MLP neurons of a small language model. Each row is named by its layer, matrix (up: input weights) and neuron, and shows model dimensions 0-159. Each number is 500 + 50 x the weight over its row's rms, rounded and kept within 0 to 999. Numbers have three digits each.
Before each neuron's rows, "fires on" lists the tokens most often at its 100 highest values on Wikipedia text that the model never trained on.

fires on: " E", "h", " tra", "re", "he", " ra"
L4.up516:540466526518516436397497509529558474554386536476480533485491483514571460530521445461455469439462499520545524499482455492524486394416580571517473464548460523462499404468598476553443503444483454448602531531553492475443453500504493504497483505562435532510484535418558511507492464485483508523500564572434481519586392496450528507490477413326569433466550593545483537423555392512488493485540527457526534463474606520485558476495569571477591511500497477463482567591563404593504589475485543

fires on: "r", "in", "el", "ing", "ru"
L5.up568:531481563464489494477554595609481485491526535528410507467545490472492515430519539404545451548435442533434505443516533532534457445522521392573464487457464478449594576589523504389540423577491459474476578531562477494516524502442462585429561505444544523617489501474512381502523484495527499473504449477397503462537501496547493540498531509568569565480588479539494513401444499573564454507544429499522429532420528464602536490472451496459427476550472458508530521478496447506597530633424525

fires on: " such", " most", " each", " more", "most"
L4.up696:493462493589483471517461520498556576514420613495491445479489537532456441445535392509557478523493542489529479547499515395509513482469521452493479522489382570544493492463570426449490485505534483547526375496528569631470498512504533479640431560455472518457487569488498467506479488529587575517440520517452460573417571467522470516512450479505660427540458466434492442547564478535447572548541524477603553499480543437457473503528468525472483514483481391423522561515518432473548548380498527

fires on: "m", "ot", "on", "en", "p", "ape"
L4.up360:511546567523575536478444505437493642490463590482517504538442362532504558510510630492425422442438521521506516467479484507466550520560458449425522514544520527557540501505461495569510525484514474647544489500487536558551328503514551497503468479534500505439483534531465426521565403526473552483575511489486465451463440512407571500500503537513478457506389489479514436548452526466446520471484438567526531499525457493500500473441484459443468521556519452483402362515573602447477598512531527

fires on: "ur", " sh", "le", " Sh", "sh", "w"
L5.up325:441396467475514542474494563426469542402564492548512466509538458489551435446524462454414588524495481464489532539564495485438463414517500532524505411413536462520511534561529461577541522404491479437473584473609442426474484491492474493461438482481552516524484609488456483388546555483518487459601374547492548484451588619494522524595445514464503550508467563487402523484471581533385450522487544545511528467413479548496531569511544487509528452491469572559549500561550448525570461559529491

fires on: "er", "=", "her", "ian", "ist", "man"
L4.up205:553430542491489548592426542447592473506535556511489596474487590559494454521478496574483422574532531393481417579501538517455582375477532430519530456412421529476530591485528587488473507573494494448529458452472392515541508511591476435526478531435564520488556492452514565415515497540420354534525494521519494486453500519501613409503442457567534521430509461493509515505547451458531514500587474547420443526500468567475522551447483458470540461512476510514534425549450515462552516496444418

fires on: "t", "c", "ic", "at", "ust"
L5.up509:538369460443504511528513519525597492507481455513568536485513565465487441560415559432478502471492484445563482520502467454533460499481564506516463569533493509489459465514545503493465468540479434475520509485517496438536580504544483468486597566587473550562389420499518511535469633486435512437466492510502609438457455564486457515480509519494499481513512653495489584467445547304499478472569549495505546539616542450452468525502414504391540440557568492465451557468588500462473477473531561

fires on: " t", " cont", "p", " |"
L5.up615:465513603501568452579444470455496533479504492512471543434471516507558558521547464441530499490483423534508513542509517440496549384485526466378540475484442476515423507492459580490526504534415529466507555452430455528490473527513478520641494562545531577480458554541530382489576390402492590495554489473489536488589520483481478449429470631564490396535449584542403451532553562468571431444461524500491453483496449510478519514544549462471549500505527545520616464409549542493498456436557481

fires on: "ge", "ess", "D", "ing", "ee"
L4.up475:546425625427474483553666519440633489512496504569516419531530473541505472566517506483402515518538421573460535493466429534475483526568556468564521518478539449409549512456461493487424513486546472457537464527481576480408534524469431440502461588478500555489467476492521463502516478461506404467500437456464494499544536526485453445511526524496519495533478548501446593548442536507472516505517419479477428541438536504657411578456489528532544498471389505482535535455580520418623519575489517

fires on: " in", ".", ",", "|", "h"
L5.up125:475461409452429544493563461501548454576543561487479533381453503471567454385474464483551603436520531501488501495465497479616633463468428534417493547549466476573541457528490478549466494514528533549547434544537594405525495513456491487476424487443562545565455498504419506418559499577444536537549450470541439556553529548432511497591504464387555456484505526514446543463483547436507499437475473463513533439416445505588422502534420556556505477539458491482609518533525525457458546537549525

fires on: "o", "and", "an", ")", "ong", "ott"
L4.up568:507528514551444539528482498472453413511438472513440464542509594548540410480491508466497572480463454472490481411520594540541533390537504452508557539489563420533478429486515498548506487480574566497617513451379516448494498560451588488563472553532539560452444396498499523509555474481475429415569467506600390474559528569410487528506459524489522557580558504489493560479411449520472440472576512440569457461498510497526536376485471536555550459470547536580435502483494616479462514451578475

fires on: " m", " bl", " gr", " sl"
L4.up405:458349530569564465423415579443477491539487530374539528510439472467539551478497493481501554566480517591506550548556438588495533501545435496576578499420537520413425488593475462473493608547448484432450475481518402446462536476469448529550450534513512515596498582535457583523543496537493492459523398488488532473548559519440528467505511526397508516522550595584428565533572562480453551498451411397505506422496492475449499527511483506416469538492460510569578476465501502489470500502526479

fires on: " b", " |", " Bas"
L4.up314:486491553505365520554494506525508473468479519503517561502420484561492476482612481435518475549546526533484516396546394530423457511506502473465479467526467496483521447509482451521497537545534538424595488482519548502599440475429463503543406468479503435507562527527539469459456484507469478467503498614473465573511579655475528428539542444567539572504519504476518480587442481487462609522514596562446492480458500516469468488460394586509569461541636466533446513486523437349453574531513493

fires on: " p", " Pro", " e", " He", "ster", "s,"
L5.up14:457432496376497469500553499508525528520441530513412509453467409489563546542616462481442515476443439487548534473468488513560531476488558441519567545456499502501486440437539538573390533468451500579541500522571520514443468519469476427484434566553501407518524504481553668519418457543517510485510416473446457525433458504486487585504554536515504579511498497506540498405542416574440452548504608562494507426467578518513509483548487565449538398497551429513453492498465655468574530497468495

fires on: "l", " addition", " also", "ar", "t", "tern"
L5.up378:442534481514483451507587564470450487524481490425457529499509488402483418516477464578503482468439489454506521467557495508494562582628523579489496527572498398504465546478429535454541591489526463548476410543561507503402460490469426569503450576507419517428520545506531545466464511562468529536513546514581487505425557541483582476445581511588481542491413468459464459600447410517575484482566490529555427531488512555515405519527412517411538515425528579475433529451541548504389555426544486

fires on: "ed", "ated", "er", "en", "rain", "on"
L4.up908:499469587530572554501468521509591590434525556394474470507473484535359564451561450465457411466491456474471432467424505473437441451508430577544479485469444431466522516433485549515571566533474477498513476551427525526534508563543497438517498508417464589478493569556559570462408510537494420578414508543505516524513583525492540569489572487459540533444520461543482437502583544475504457444436542497500554457582530457417508414527520407427537434517512563504401494581561515586495509498517546

fires on: " re", " sh", "\n", " 197"
L4.up279:479565488460506358485456500450400511533529514512538540487540479530577491462626404442567506517541487542498454525498444535559514483428516515437427497537539437510524563507502521485469494408532429477546501507418363574482533431474472470506538574609485516539444501539471475517532445553418479495592404497462466512521445518500552594519493463594468567509494454510410504506538560386593456578559591554475474496462507444495447471559522498455572513481545447525483619543542469536531441499429483

fires on: " |", " def", " rec", " /", " f"
L5.up39:536456600579535485561574499574467448565487496558490494532484521502625538477431547431509417517492413503439433517559373425442504481534515435539347526496475447409510503576498537486522425508467477475470573488475486627511502522503474511516495474460534525458466524582479504466413423507513481483491502498423417529605510516455494459552534506442548408556550466473560546491463523546525525555475477460502480476536584517485438538446519401648471485521584475469535440556533535472565560524479436

fires on: " on", " used", " former", " new", " Pro"
L5.up414:459456438558562399485558460596570468509471443562493515549482466560417525493448503528463486474534517442535417501449476532526500491494594494468606571369569481501406517512486550583498492466591519487576547525516501499446537522492417505616439492434471453456489502468531546499496586535510566422582491523542455533515504510321518592475515566430493507560459483457546529487462591479471563481606511509574449462448456559520462373469491497531558503488449482500474542436523507485487532466546445

fires on: " and", " reg", " Br", " which", " not"
L5.up657:542469600522572441469448578518484514484616462448462518485463417419644607492460501525589437592535441523542504390429612482543512533420475494437526544501542482513525444545495483486529526485405454525516519433454477527482527476507479563537472482479523500558460454457542515497449494427514552577471540435490482475507438521492553453570475420446538450453605587483530445527569489562585502488546466459421460517528521412488506527464597469432508571544487506448631536478523490500480509473442425

fires on: " m", "-", " bl", "/", "ter", "erg"
L5.up766:546532490540597387504533570486578397620552410510483524552455523468556455471456501414509509490452586523463490493549462508497553452506512512446445562410454454511512503530476485480444411528509453522484564531521427506499527530474506418457597528586545507479510548494483522439504492510463423553502465579525514497419512544558614481512506421547498538411512511492442591499592553476556460636576480507486448479453455512448477449459600451522601491403498516462517454476423523503589532512416447

fires on: "\n", " h", " L", " track", " CD"
L4.up848:473513523505531489502544514445520437536526636474450446419529445536453503527537458518547505429534422576476402473504423403551562535533472638522509609515480561421469445503444548476493607599510493505550647498550425547433518477469414504402419538475561432531456545505487540483465539550514425495512535490468497504579486529509538516493516501508629474458502493422428514561512402439501422474518510533533525494511461458511535508462517539497530389524560462615440483463483509506519526509488433

fires on: " is", " (born", " =", " (19", " has", ":"
L4.up612:475489492643516441544517398488516506463490425429459508511536525555498505575489506495555583499497498451509578483435606523373455559489480518451598459470500431469536559458519507536447506502472572542464521550508533457458565456453536546500518497569446481398453497528614570498525544474415458472505418543544434476520483485556600447471499414611522480488460422388474547489457509473443462540512439546475559497513478539499467529563530648455490464529456450393533539526533490533482473456606481

fires on: " and", "r", " Cr", " cr"
L5.up377:503587487446495480498506588521523626512428478561499569529485536508508460469499516417508556482484458497564534511581621441510393492567527395453435497508474496530544464445527478595382498535481476435506488523449386454419541482419456545479570481530487491474462608484490546461496473473498650390543526455457504532492571482480416497517471445383502545547485538510508471506510519552499552552504491555529517449467467454445592482427618459447510554551480447531513408471519545520514562519526562

fires on: " which", " It", "==", " who"
L4.up10:522559584498416420523503555544474488456566564502566517512589454513478494518448528511516553488509569512538455472398504490435445341544518476472566412490557516444606484484387525434455475518509518521560512562418546460428501409554618467515484450544579549585527409492438528566577528467491545561494416496551532464388519500474555509503453463423473481506491532529530474479551466526494431524510515468432556470520489540474491496392476503434483463479552517459489492468518466667535562490475481